config.yaml
qk_norm: true
bias: "all"
init_std_qkv: 0.028
init_std_up: 0.028
lr_mult_qkv: 0.4
lr_head: 0.0103
grad_clip: 2.0
batch_tokens: 131072
MLP neurons of a small language model. Each row is named by its layer, matrix (up: input weights; down: output weights) and neuron, and shows model dimensions 48-239. Each number is 500 + 40 x the weight over its row's rms, rounded and kept within 0 to 999. Numbers have three digits each.
After each neuron's rows, "fires before" lists the tokens most often just after its 100 highest values on Wikipedia text that the model never trained on; "fires after" lists the tokens most often just before its 100 highest values on Wikipedia text that the model never trained on. A number after a token or word is its count.

L4.up707:499521411523512518513537475536437429480492578488466494516465464454511541456446472547445480452504509505477500453496542544478420510498475569516521437547423526419470423480507458541493449524559531537451534499457399532554479541506544474619438469460403508495501514540477584491484479504502541535431529511489463546472550482514443489478480531509571519506498493505497534389567518580465483484508528545506476480503530560464550554535510552533536476444439470498554502538475502530460499495462524556485527547486543501459546598436418508526557540465531479528518564504505550465573547551484491522
L4.down707:460484497480536557466492436446497560461520509510492449497505470534447455481528478484507544542530433552514550502488555458513485440477563532491495555459525473555473542551464556525541491470518463404565511543476546520479578508505497471463467473508517471501568510566485491430562451471544442544418520540409539487424472560507563535442510478485547500561473482509454454512452493534524510471467462450531437473454516498548492533458519500520517424511482473400493508451530573540515501490570490501498494438541463520492495467537501446412462518439497501542504491483439464445510418525548442526
fires before: "| " 32, "|" 12, "- " 9, "\n" 9
fires after: "| " 31, " " 9, ":" 6, "; " 5

L5.up718:489477526474410491446465486456489482516521480518476542490541526534542507442539510505495539435485463445534521485490517537542494527547490483495420487543547564435518505503479434534505522494462532451587440561581453457425435529519523506493531463529435471441450512540557398568412510500529484528499489547564521521539528550534440447528473458544537548494463408475494523539511468472487484543504521486539547451526535508528408539512573480479490516450447483520521516512501575487584487482479497471493507496536480489423518395512404524466462506487489533443506520439434529516472443488422438520
L5.down718:529524453504556548569530569449474533524468499483499472546509459469547503502511481470513498458519552457523459570444518501511525529573450524525544542478500442514510494553478564517515496454528544536409463448474477516463480540525462472457526505477479499520523472540510468493465458480479571539454473483482438501477495495508528559511519528465455561554376547541438481503529421523428462489492622516544502491472422441502529499439531552614529528473511552555464475548560496523441486406520505497435516414444498504539433497443559487517463568507508522539458467569501508479567496486480526445
fires before: "| " 37, "|" 12, ") " 7, "to " 7
fires after: "| " 50, "(" 8, "; " 6, "F" 6, "was " 5, "the " 5

L10.up236:561463519515498493471417528483532486514508566451477542451485503472478538538573412491560477545517473458462464541439521511494528555488440505494512486436464539370502445473557504504479469499535469493490495445511512510469476492515512519519513546413476555488534464417510430460562501537546399494465525462502478520409465472537556427532538501552510564483548516559508522516509538513491523525567513512573510469460458495436496532474479484480481503456533428522504469546478503534526464502502433468506470504483485491492515521523478420541476532520522576525566513469459500552533410468446465412
L10.down236:440529502526470486498542501539472480487490511460515495551511537536455397527448520499464528463498470449534534471547504532531521572459561515439523540539536449574531443416455527473591557514514558544507497423534479473485492516473478456482578506568431489544472460515533537537455562576525458530476496461495520518528449508512542512498521420501522496495544489496572450473417566496528545441495506518529520519516466427530539471513426494568536478536462464496426475515505549496494452483464511505435524498523525537521479489498546555483496520546516493560489497570612571526472480537448450515
fires before: "| " 38, "1 " 6, ": " 5, ". " 5, "|---|---|---|---|" 4
fires after: "| " 30, "|" 13, "\n" 10, "- " 4

L7.up11:484472517494572461553468559472565509489487488501502533534552546486435552472477453532520485477499421523544481448485512495507468477508575485457575480524513563510458496484506535449415511509479470485519547449536485468566407500499519463521491529576470489499520546474443562506535511497432552513458496547478466572436489477490527443486505482471503466515498476519534579520498503509456533513499538536510516451439467488532453458454443493483456421578535475511505498441530549418521483480490455526557457503527480513568444494531462527573508513531546469459522475491504512590482548561457451462
L7.down11:556505581423477492526443537450539477511517518508539535560562516473504496471551554557521447446527523524477516602519488431510538479490506522547498490471515498428481526389577468498472476483475551521559465526467555552512514455542461487438436411528489437559570535500526552499529452536518464497565518455432452478501509560475481495469512466518502546471507526458464544468513436468475488537514517470474546450430512540525541525540423469507506527469402451541469442539506437554515536559432521460504502501477509524448495480469517500488396496480533469519466441522534573552431506572522555509
fires before: "\n" 30, "a " 12, ": " 9
fires after: "\n" 28, ") " 9, "the " 8, "\n\n" 8, ". " 8, "- " 6

L7.up128:472532525569441524508552517489505502556541508531466500537463555485416536479414473477423493443469429461413406508528503531487459523468500495483489531466505453547473492471534468543500511491468549435475539451544497550454496477510500542582531544504562544509487594546476534481529396460505494591472484507451499473541428521524541528502571480530438543553484439562463466486514487483556498605441479466519464542470509469490478474484434490568480482509389501520474437489538450500432465472416487519494517560526400528428484520455523479538516535523545522536510503470484468486417563489511495545
L7.down128:471543491522433516526555465469518498548488563513496555458404481466582486529508527524517525543507451513573482518530492527492535522450560533566523537509493460532487460548485479504500498479463525448513482464464519546553519485426499525442463449453527451569504481473462461480488516464485595470418518546491494490508522511493480515497559491522453523429505505509428489490538505489550504475468496503447511449399504598496492545556452586556499554517445454500493445547559518527500511502418513468513426462482397528478472539461534489533535495480526493559560547517387502531466506460470501564
fires before: "1" 24, "2" 17, "0" 12, "4" 5, "3" 5
fires after: "1 " 16, "2 " 12, "0 " 11, "7" 7, ") " 5

L4.up685:450438530551581399498525469466509463549443468510544499488438541517469494515525437574529518512577520520426547538539513506529462468521432590463502489453496572490468552587554520430511543475592524413403521501566586551491526496455491501512538455518593462527524523480475516458519503490500509465513519508540493459479543516419434447525427505441572479539524533494502534474455544497479543495461450421513543522461470574490500433492544551513476500526484526504435540460415532517477566476432490464533422509478548562490501475539495537500481537544469480518548517492495425493558515524470464494
L4.down685:505478482446507546506475567501568502507506472524469521496518480525618475516480469490470536558453500578486474505510493539531496476441494521466522567462440451528419555460487528539408446422517473527402500610510514490502434478540476473487523507504517516485562508438480446516512501453536540552489486492445502457485488511543496564527545529504487522538455479537538515502497443545534548538527498445435512539503512452490556505445463501526496521471527539529536471481416496539482429511489528489549450459500536515502475551507566532424500452517513467475448502515477489443479431506466500523
fires before: "==" 41, ": " 10, "life" 5
fires after: "==" 37, "- " 9, "== " 5, "Early " 5, "\n\n" 4

L5.up297:541543536507464506515546512475452466445562555545482487425515525492499522510485444522512440479510478501460486505427532533470534488511542476488489463457555453424484489462506511501531566485565561503460451519526490475477569488545427487470488533507425482493416497502495482393462437510478451477524475449496497494493428420472435479561475529466523571509551552408546504497551468495468455416444424563490508509491532511539499523460464555509543514479529476503459566526408471528610505480423517522529498579553457529395496512532454510546450497429513535493498492461562560582423456559523511527
L5.down297:451471502492486525453482511466523487467518474505525479556541473576524468466549542524550515528493412448542465516475503496525514457536496505542522469560537444588492510458402521464572571554526455512558550467438470443429517489480511462440480532495484455525515500442559482547496484518516550494501432490496518456460503438551496412484536474548476475513542474498493424475488483470456416448511519512508428538498475426442552430462524502535514505478572513474525426425531481511535541496574440492510482464532545504485486509415566470507503583453485482541498448493489506484546540558501525501
fires before: "| " 34, "\n" 19
fires after: "the " 19, "|" 16, " " 10, "|---|---|" 5, ") " 5, "|---|---|---|---|" 5

L4.up837:504495532544481529536462546490497502533532468529539438489484507557515493533546508493498478571497526456432590481544585625472584474550515467430535562501470488498455538430636463554449520522554567491555459459535537514488560487511536475502475536478513467454443495464581519565479509464478506545532526453498450506477510428488467459531501473478530468457539500549478544568491527444484490481500429551532474542436580491423519491478460513480522518461512454528533516530519541576459462499473490518525535452447532455566421376476501559493467505491468515457500483482493445508539458487505542482
L4.down837:475517504511432462483516521483486434608561521406525506447537458491583444538597515460593458452459466565517502521488522492564459490473508458524529486567502530522570493605482584486522398450508573481475498537481539540513452467511492492516502546443498538463522512510459448480486470462477441503511484458474545513439517493535485451429486396608543466422448522493479533591447484505504502470518531506507518525482449431525454514580467541467543477500493507418447547565501514474498450536507502482460518569493491514570486500501519566568437524517490523495464513517465492452536505495542485485
fires before: "| " 56, "|" 6, "|---|---|---|---|" 4
fires after: "| " 48, "|" 13, "No" 7, ". " 6

L4.up508:489444521563461482464531527430532516457437518467516448522431449522559474464552494454502524523475509513439499548496533551517526459485508501459456442500550534499576504586509543417524457576565525509432468519538424444524452537521479502480573516457470433520472493516467475559477497507547549451519454519522494497540558480420503499555503472550525462503578489505508494467533536455467516526492482467509598488452525595521446527540533544464551540439501481482494489520448458500551438467471411493497532416536439508489525474528439539493561533492489521495523549543508489533530530507565442482
L4.down508:476523454499502440488442464497450475484463468502438551526561529488542504573519542559488529567527492538546488478512515596521483415511454450468515494554454466509470447521489506474456550430528531527425499498471518481463494453418478508541506460566396423494493508541472500492610448451554517457459616552390493499478491512494485604450574458473567445523484463498574489442523494505522474447527503527494496453538523491517526535452532515535440474487469433476490454523500462481429539440547441391456520504508486513429483431495478583535447500463466527604502541479464520456472467569408516446
fires before: "| " 44, "|---|---|" 6, "|---|---|---|" 5, "by " 4, "|---|---|---|---|" 4
fires after: "| " 34, "|" 22

L9.up431:544481529509450542514436586458458526562477549487470488480501501486553442495493506476467540568446481447502404445497455503467525526473421530496524433578463512512476489461462550537486540447479480521535585549586485529501508487449520516452589517501470423512499522546443556448480492465507508525492527531507569542448478542448467451446473445508532508538506561546512513499573496507491497482542487484475524515366579550476562501471482480487509503435578444527488484420492519511522477517515451521531502506462470482532502488548470550512465539544524537504563426599559530481511526548463499491
L9.down431:447485464552450500543488483468513486489520515553500508537524601471454401492505491430480487462507477552541443540489484467494479526530497499549477527510445498495552510511549530489489469445471496539489484587446486469509558507504481545486494523504503570487509514549462518565491499496497507525462499523502559486505459499498488534497527504482547495509470540503478577472458545521477493482522455170577502498540491530497498499497483502502511528532533454458459548516470475506520519480535541519475510544557497478489442513496548531536481562477489477642505520429581499495500470452453504541
fires before: "| " 99
fires after: "| " 74

L5.up1067:464465510478548449512475539503466557489494476505382428544460504524561537529512528537504468571465413512487511565537490574476483513538519552478496571469481530511512512501523439508423468459441449450463367516539561488386466495502564423543453511464537470563521532492559517528487568452401456505461568532514473457495413543449474539527556511529584516443542472493506522589508589434525496496472487518589497501467446496556461437440477465515518511566536534504586515487468553542447493520470524550543453515490499460529545489463484512516481543501435515517516478498472464530446505509481520442
L5.down1067:545499433458500478546495492527506471503541498423528508481503542410435448420501481493513511539496519475482432479498475525455483534460439464540503474506514492527484537427542569527557526526498567510397522517461492499482514496581537454428517509464514469524520464397483441541496470449495472474470463498538427537501446386505521425596507530549493484492544427466509416478554468478432523490502426415521530452500482497485415540544508478483536493523556520602453536501535563486521476464555535477440550585566514513498544469484518503521448477498486491464570498519455464489526559504448467509
fires before: "| " 76
fires after: "|" 77, "offices" 4

L4.up732:520473519536489505513552581421518528537484499493520476585443516493546547499419538498469414479598516474533478457518424490422455457459449544487481444573462503481560478496444511506485511470553420486528540476451521550511490469543542514506615473534478448520564500507481533494458467480420501548499475497504511555466543484519539465535522535435520509488520552556501532526545484546546516493454513510463521484480427505464482507529477578612499546439566461499519532494484499479509455446472537520446539566494530531553475512578454537491466524545528507517477496586469528479468489480589552469
L4.down732:540540516513489461429505473492526487463513481516492495492515521454489384524528529509482528531498523482531392489496527458448521557514435537535466456471531402522510485481541543519421441533522522515468535545551470445536520571580509541452512480549536495510520496552544500527488521463548518506459462531513500516560486507490524515544470435485516485517509433536541542522502574479527462446549478376461511459477471511460481479528496490517513531505514449515544507522542524482423451506493560443553513465511536489462466479561495588559490547477483584459529513447529524504453594541394403552
fires before: "| " 51, "|" 7
fires after: "|" 29, "| " 28

L7.up38:492439465499450500502498457491526483485471514550442468455490569473526591502534434501510508561464509557460509484486522453449506513461455524460457533497504552519540540501438491514508527485486510469508511521492547500474470570511473508482459551431439447534469413495578569480467505473593526469478496477408459502502490478504522528541498547528487475491561532526421530538512464515471531476483373546447475517529515535512502520509490566567587511487450529618527444475527477553578441435555460605484452585473490512517485526611519518548500528427565488482577366462545448491446496504519515455
L7.down38:517536440475449483494509514547486530506517456522522501517456553459486446470345525509511501489620517518470456541482483474493515451502470432512531451537510559449482478516483523526490510447448476531480502492611459474538543499513508525547492483549494452533514534456460481481576514473457435487561500553490491483490489544481526512432524469402489493545442509484469526420451546509473460461437493490515527425472504499453489520496468473451514504533492545418527578535481477474507521513590501498544517449533486488538446555443484527573505504553546541509529542527549535526495435477463486435
fires before: "| " 63
fires after: "|" 30, "2" 7, "|---|---|---|---|---|---|" 5, "|---|---|---|" 4, "1" 4

L7.up182:539535483546495460587502537430501464512442486514511467493499512459538519528508456488450498527499577537460454512485506486510543468443458500478460454469521502439483493439509579512488493519483459563498577519495495452494535547514479516528524480586487449560529484615492612508498463494489499490479502473530558500440510485447527442484519438502530550536477566530458519507558486497478551459539521466468442489412538543478457537470475549539567580462556525446488546500494506488576463488489455528451456543432447493585522491523516523533480560487568558547548466520601498432522519586483525404
L7.down182:504490466543494540526492521502477505539498579487513516440501598488501446485508569504543506511510431554507494486462484477524506491488474486523507443453506444480483486546573593497397461420461465484528484571468458514491508528509470520428518475526521537492444463574455493537507502487580521507472457515495504547514528452531529556529502500437491478497494531495431553480478525475450467476546424360533546472568533557490532450519498462518540519529466384432433553579512493488526585471513513475504598505544473503480487513476477504533463491443495550621538528450556502504522524503492506489
fires before: "| " 100
fires after: "| " 68, "–" 8